config.toml
n_layer = 12
head_dim = 32
vocab_size = 1473
activation = "geglu"
init_std_up = 0.0245
lr_head = 0.00593
grad_clip = 2.0
warmup_steps = 200
seq_len = 1024
doc_mask = true
MLP neurons of a small language model. Each row is named by its layer, matrix (gate and up: input weights; down: output weights) and neuron, and shows model dimensions 0-159. Each number is 500 + 25 x the weight over its row's rms, rounded and kept within 0 to 999. Numbers have three digits each. A neuron's up and down rows have the sign that makes its largest values positive.
After each neuron's rows, "fires in" lists the words (lower case) most often at its 100 highest values on Wikipedia text that the model never trained on. A number after a token or word is its count.

L9.gate24:515422535480502522501538507490505477509513502554471497569482501468518488509489484493531507537494491516519481496515510510505522511489481488504482494520538471528471526532541492502548484480481479491487489459486497488522481482503524497501492490490515521464514499518470475527511491530518495542511524519451553478530496527508517446503459513498497514479479483504525550455519505504511477474535474494473465485518476438545489508500503448525491485502550472477492490514475462498514501423502501
L9.up24:543435467494465497509481491481492540498528494501534486497490524460531519477529499561501499475484530515508459495541412476523517466496503457482531498475482467481456475522537498508475531508487514461498464516515543520509508490512487487518498527452498539493527506498514505484478464482525506507498491535485498506520486554502517513527524497529505522505498520515484472495487483501484516497512476542500510530532463430495507487469532473532497519503447520511524490550498500459485491492481498
L9.down24:489486484529471478519508491495523529489480506507544522464463497480492504516511517498499490538526490470505478522444498496518476516485549449489472520539482526519499534511488510482499480502460511494506478498531529481455571527491478508490498495489506460487474477534500512472459530491510471538519522498473503489521486518526476507512495502496468482534504514459507536567502509481518515489549560501467468484496508567500503494468501521493520516466524550467485519507443480490531452484529491
fires in: "had" 45, "has" 15, "have" 15, "and" 11, "having" 8

L6.gate138:540501495523501546542476515501518536463501490479474466522518486494509513445473523446484505488499482518489524521508473479522523462505494483521479491475511483531505516459467517466495493474471480500474504492497539518454498477546494431449493463501485480507505496493501480442508493489520456539526515486531487517485455473507516494533537489487487486461526449544472517509484556498474497486494509510510542491474492546457471510519497479484480477495467449501529474493490497540511505492518525
L6.up138:487491462497496534473470450513489519520480487484515495492504467519548562559494518498490487479466513562491482511474518494557497484502550534528523468497496490528526497508472520517463498475521462511463547487533532471476443515492479485499470464498501486487501505499453549499497520480515480520473473540491494552521504479482563470501509536512471512444498498506513544497510488524458525539509486489516514512494507506518475487522484474526512510485484463495537507517532495505480501524512482
L6.down138:530504515533504480523483497517503515524493571483521507534483507560483510509507486504476496567492507546463517494472494491483545524516509507512520510476527519460523504476504495486488481504533486487470496500497506530453509508511553469447488467519494514532509487465499520464491512459540475483526514489492500436517516506517527500505464496490482495515511525499491496479484573502502466473542514482527531523477480524492450482519459496507528490496480472486506504470512574514456509469527527
fires in: "where" 28, "however" 15, "when" 11, "if" 9, "as" 9, "although" 5

L2.gate121:481496504524458492458479489505512522519529491496478467462493532459527494511477511529528535536523496487506505490531470476494469499461479507530490517499509465450487529536500517527528531500475507471422507416490473499529469545499491518531542515480485494489503495497507508488491517479521446522478513490530514536502465489450479526526507497494498467482484524488516545492512474514524530490488516543455476452481508519483513507485488507508511538486486496496509435511514543519472528475496482
L2.up121:506466504499527466453467484516546514533491512503506512454501502490529529493550491485528462545471491504485481476543488468540504500475510481539524479493533458449517550496558515527491491504500492484448492472532502498524519483543506458518532489471528515516485512439510522526502497500508468554464521501508463527502512534503478507511538495485521484491485516502501513471481467474524527530514530516497467466487514542483496484480492525498490472476510523487558472514491506489449505493472481
L2.down121:501544514469492490489518516463489478491524495480512489518513447504491503520556529440497468465476490533502522517484546474484530505481546441509494475490537516515524472468479483528487461480522499498533508551486475509536551441510486504506479491508487499508528552528463507535484485507500532481515483487484485490512494544529510476471469516473474510514477518501525442510505496503492481520518518476543487498491511509454505472508455471493483541540501485499543527476519481486494496502481551
fires in: "have" 24, "optilete" 14, "description" 8, "has" 5

L8.gate77:529476511524500526486535505514485453450510474496541551527501472486470489509535491466513489492495439493497488535475504483466445481507533491534508491491474508509478475533471480497483500481486465460463546499530510498494478532523523488477496439492552489513463506483468526439485470498496461511544549505486479508496485533497515581522474533469507473488513484487501504547478514502514475485470504540508530504459491505509523477471514509492477479500502515503518513525491486541494501508515508
L8.up77:512479520466508511536460506491512496469470556465483523480502459471501480490520465511487518522454506534507517454476555539475513470493478516508489505517475526486495504484464516496509545519495475513472504437471503480482493535485459521511461485480530461484487494477465495476491513505465521478510514487443499519480473486495524473513507507520486513435522480510508505525519518508490481514492457507531520457463441503515504532526490497502536544532483515466505515450495478530531500537482468
L8.down77:496523501510505522463464478512483479494463518457495515479461525510492512500512482492487525473513540529486516482441537474555478472518520494491502514537485518480537493484525558501547533499514500521493490471508519477487513507484456471562453466485470504497545513586502479470507495503506499495506486494513518492486488482533495505492476505474489532505531479474521541470495486456525499486518501479495466476488490523499485508505510467524534549514498536488542492523505551472469452495478541
fires in: "a" 15, "after" 14, "her" 12, "his" 6, "some" 4, "according" 4

L2.gate316:483541506516497529524501526473546511509517507499509478459483527490459511502509502478480497499508497514525513505502521534491439496509516475464448509535505510513470516525500485528471483482462471518516500443517484496541445492530470519528447481504515488497499513467522467516488479457503539447462482508487514462494497508503485483510463490493476502509490472496548492533538549509497473546531488471534529499494476462515482537519572476502483523487540477457500499477528455482495493504507521
L2.up316:527525523475519492528499467494517492479569492492494486484458490516475522537491516459494537501487484544514500490518509522492496513522502484486482489514501484515465519485510495525481497506498515503492491468535494501481459488533524514509472452519516501495511524463546461512510465464545489465451432523486498474476468508509492512516503482473479499476495461530517496492551522480521501521547502485547548463547469464505463534467547480481495548486506519464518512499476507509465520459463515
L2.down316:471539509497496487502517466541449521488494522519441500531541537484469466550498468490493493476502503518533520480498505511495466506517516507531490486518469449506523532492486449504512502457518490493483472487483491506473522500482496513499556506472473526494520507447504490492504494493478464478512510527467479475499524476498489507486504504481506481533493499490487471467464449493528525499485472488540445472533516516494509519497464508536464501488434487475483465518503562511500421502469512
fires in: "after" 82, "before" 12

L2.gate62:443496509522543513484483551522512505497490500479477512469477502522508483493532517491493475500417502471536490537434491475508502486527508546495532502482472507480524492472482530504493483498471496488478456494502497480516504511516528478476460506486519514518540519495458496488511447491503508526496512524470464492467549479491522481526442492512498543532486513498492524523514538467486486514538563510484524483462476476462534486465492528451480508508506473477541503504522494500533468504531497
L2.up62:535460511522513516536475501491488471499463507492492501475505498502579561497537496501529475507471498491483492555459477501506499508489509521491533518530480485452473494479474505476489483471506494555507501465478469469515494557536522520497514509456519498530481450504472496527525499497505520509504507471525472505518460476473504447532487460506505500528493521496521493542494471491497485526535530494519512534445455465537530519465521529494502502467507459503529525514502486516489494479551484
L2.down62:507494548523530495489481469493513476488508489512498502518505491487551534482540495456520481497481498454531466513443507458519506498518477489493514517480489495545498526471523499512496498495541444506498445450548466497511502512519515463516492552469467486503502491520507517477502504506485466486505518517489511509517505461494504551478433505518502478531531505511521514530509522505480476450512521537460477482453463533478520461521507529470493527492524476564501519518455491484508486489533517
fires in: "his" 93, "no" 6

L9.gate229:558484472465495478473486484487496489525435506524482495554472516508496514520478515475493445478538530481493478516513486487463529469507477501521463532472503492458484526519497500496518505470496529506493544480515492528500476462552467461495465468519506526526508530500495557481495492515493491477463528544505510510523481530514489495468501541537498515518505437555507559538484522559497524487513534483492486498518486560507482490477495492489507488523509507466486488526503521500489485523489487
L9.up229:549492483512508479505487463482506523488464464542495485500539517484475494494479524491499476513447502527522509531481503447476464513527529508497501472511526508452502531498501549511505502494488467475496540500479489520486516528500496508489434478580536525499480484498508446479528542489557537509501528495523480465483486532515557502517480483472504519468527497496457484518469534507506462510530514532510529489511533548518505513502481481524494483450511525486493499467511505502475516462528497
L9.down229:480467534509515499527493515519498510494513508509526527484522462464520506542490503464496511465535476523509476519498488509551554517473491503515514546491473498488528475507464485477532486527488529531454476526511502470483494462509447475474478498491488514507567496470535503502514454475466479475506550504465501519529486473506471530524517488546501497498539515539500524476524528560476482509507487462509469496500499508514514504456547522471483486479484533539542522479460489476492462508470512
fires in: "however" 20, "though" 13, "if" 11, "although" 7, "when" 7

L8.gate71:522515518459504505494476450543512532469462496522496519450504492486553520483539478489531475529521511498457475525531512548475538543488507505488528494486475502472500517517502551520499488524510523502463471529522497519470523524527530511506487559463523505516541510496486538473524527474480467484517482496503480501504492544443495484545480509500528507469463499545472480525504540519526502486527539504489501531459457502526476486511496500537497514481478498477517493478490487490539491503514560
L8.up71:507493521460520516512486495501505508493496522513443493513496507528501503484519475491512479463501492540499522506533488470493494535520516471489543481505482515534513478512486529499556522485516485505470537540501508537495447490465493491484468487488509510497459521492490559454513508474513485485497505480485449477429514504478504508530477502510493523530502516483549490541473495542515477469523534467467454544480466504523522525502444490522514481479462463527476499501539554526550481486482502
L8.down71:439476481457519484492523501498485473504495511519532552476497509518481507494499476509548530524507489557485517484502503458505485470523474513499488489499507465487509514523471529504505506490537489513496493475513485512549522517520495509485513534500507513522478487510525490503490497522478501547502469503483523519497452415512531495518510507492533516529521504514496553505494516521503561476467487545450497498501501515488504497546493510477530554491538524555462502473443493501484491552555465
fires in: "her" 54, "his" 15, "their" 7, "other" 5, "some" 5, "there" 4

L2.gate303:513489496509546513488512487493509505455482490510529498497532475511432454498518506491497512515481475491517533495494511484538475464512514480510458469468532481550520477525545476506488481496503489442491527472479482553549515505504518502522491470534522486479474519493513496459525471479572521475470492516518504492527495465485472462554530501490495523493485498494502527519538511519535513509499502544550505550488510461478478473520529474497528478480470470469506478459484446506501487512500483
L2.up303:545526477505548538534498490523481520480524469489490511481522429479462436497515523533503474486514466429496521506498487478510489468476502500510483483469516477540531478535541511491512502486503478455479503478473474547508481537497532506536439472523527482519498504504526508471527501520567548487513508506504496472515481501475483488523529502479500505497478483511484532512515510513512523525496465527552509533494497456486470487554523483516542486467506473486511496497505467503485498525487493
L2.down303:535507529498535525515506517497479556479484485490495489527542481473519506545486515482540449539485505503502520469469473528514510527526495482506505509507482508481540515508495481524457522498513492484535478492515449509513511530523463510526447489492486541530517501518512522468512479530533532450513471515536450509500477476443513468499451512436471537509485474514481535504502451498533554459526486473538507493478500493496510481500462483528518475509501487487492513497531495480498479458502488
fires in: "at" 96

L2.gate111:515477509485523539527504486500541479512480498534480524504492509460495469512516498498552493462489476563540510497473453507453504514526542506482478530502531464486524503563473498530516492492489552539500508514460513512517489467512515514494512486458537501505495463517449526542492496500473521497481511503497522493550492495482504499516483501500438525504546509466531480487482491473523460504502470472518461501516487482506513520472477475529522527491487474545488531572515458501511484517474508
L2.up111:479489510518484482474496528481489544521488493516470446502515487524480508485472497523519547563534499450488486495510480454525492498536501487496489508557486501492475539441509478507466486537469500533499493484501463439476483514523513528516521483486495496497543476477486502453510485541507465506513507532453477538507455501451501519479489489509511527513526518522487528493498473528499507499479533538463497510495542461503518493498524544468479518510466500490559532518514489514517447497518490
L2.down111:467536513502540446480493479494497506490527510557485482473497482495483481503483542498501538498524486473520477507538536491551496505493493480474520545469457486512504514523531513533494515527513489518473492492545527469477507508538507488465521519476486522466522521520534500452518486538525476518516508525471532497485472487468464515470497497450529523533496463523498493486476477493480502505495535515459525512483489472488508523462506494482494462522490501526508579456576463505518497505496523
fires in: "had" 79, "has" 21

L7.gate199:495475518546502509505485453469512501523465547486450488515485574484484491534481473479525474509521473513514500492497518504481505475545532488515497516526513511477510465490488536480514523489525501488485467465499540412522452508487505528464549529486557461478502497539502511518538480535507507489449494481470529496532505494509494504517482512487506532531546514525520541515522500491507488486534516512485472521472497518519530506490455522478529466497510508497535512508479469450499496481502486
L7.up199:509525526475496513475480471529522524531531512509471487435502514505505526485500487509521487545501521513470517493524510511453464513503503512473539499507464487521451511466513452514538504521525456530528467482472520496508506502554526547491474503499530472500495479532469490500535495508483503506531491472513447444539514496547487505502444519495485516515506495476487494494513484451538488483563477479464512509485476477511535520478527512487498501507494531528474517445533491476485511463459495
L7.down199:479520525519534487500535517543502524475503527542516508489501489514503477460534503496536501511466521522472495509481492500488509524482503507513539495548460493516504491495533554509532491473511467514463508486498485508492444494495501481514480493496522518478471512546475467550527519499499535506502481434477515525489504496497533468499448505524533516529508513511431513566463510504493484470480521535492510491517494483547511500463478493532559538549523504521485484529485441498496470483489503
fires in: "her" 60, "s" 28, "his" 5

L2.gate296:513482482471534476497484512508448534537480426506493505443502543495517486482511504488546479495514478486467510488475500492494478498521481520481462514523516494429538490556482503475522510474492493484480478496473490460481463537482520516480495484444498459483491478500460518498481507563502499533533496488468496500462496493506454499533505497494482540570521524485489499507509514473534523514535540476503483514418489491525520468511498500493484472520496484511511493503508522503475486479502514
L2.up296:499496499471516561507494531483525472493469502501482454477505500479542482492530512490517544511507543494544518527527513507487482515502494494462511501545481506519498533504546510568483502529517521529495516493530473467501459505525486493489477492480540498537531506508536503525507507479452466512460477444509506545514487530469483462517488477494483522497492513508497483511547497490473483524583464507473505476485482499477471491494517522521493461481467456467530517499496487457524463524534480
L2.down296:506491485476511507508477477533515519516546542534490485536506503490504488454551510511515513520471518459528475482504470499488520515500496494477521494477484505564469510462499604496493485507482408482523495478501534454478467521526508485501481494459500481490515481533474518509529531490443498480519499479487468497491479479475523502492446492522479499521499520510517489500494503555534509519522531543473522509458499488508514504494467527471477511524511496537488504485486467523527518497514507
fires in: "its" 51, "his" 27, "their" 21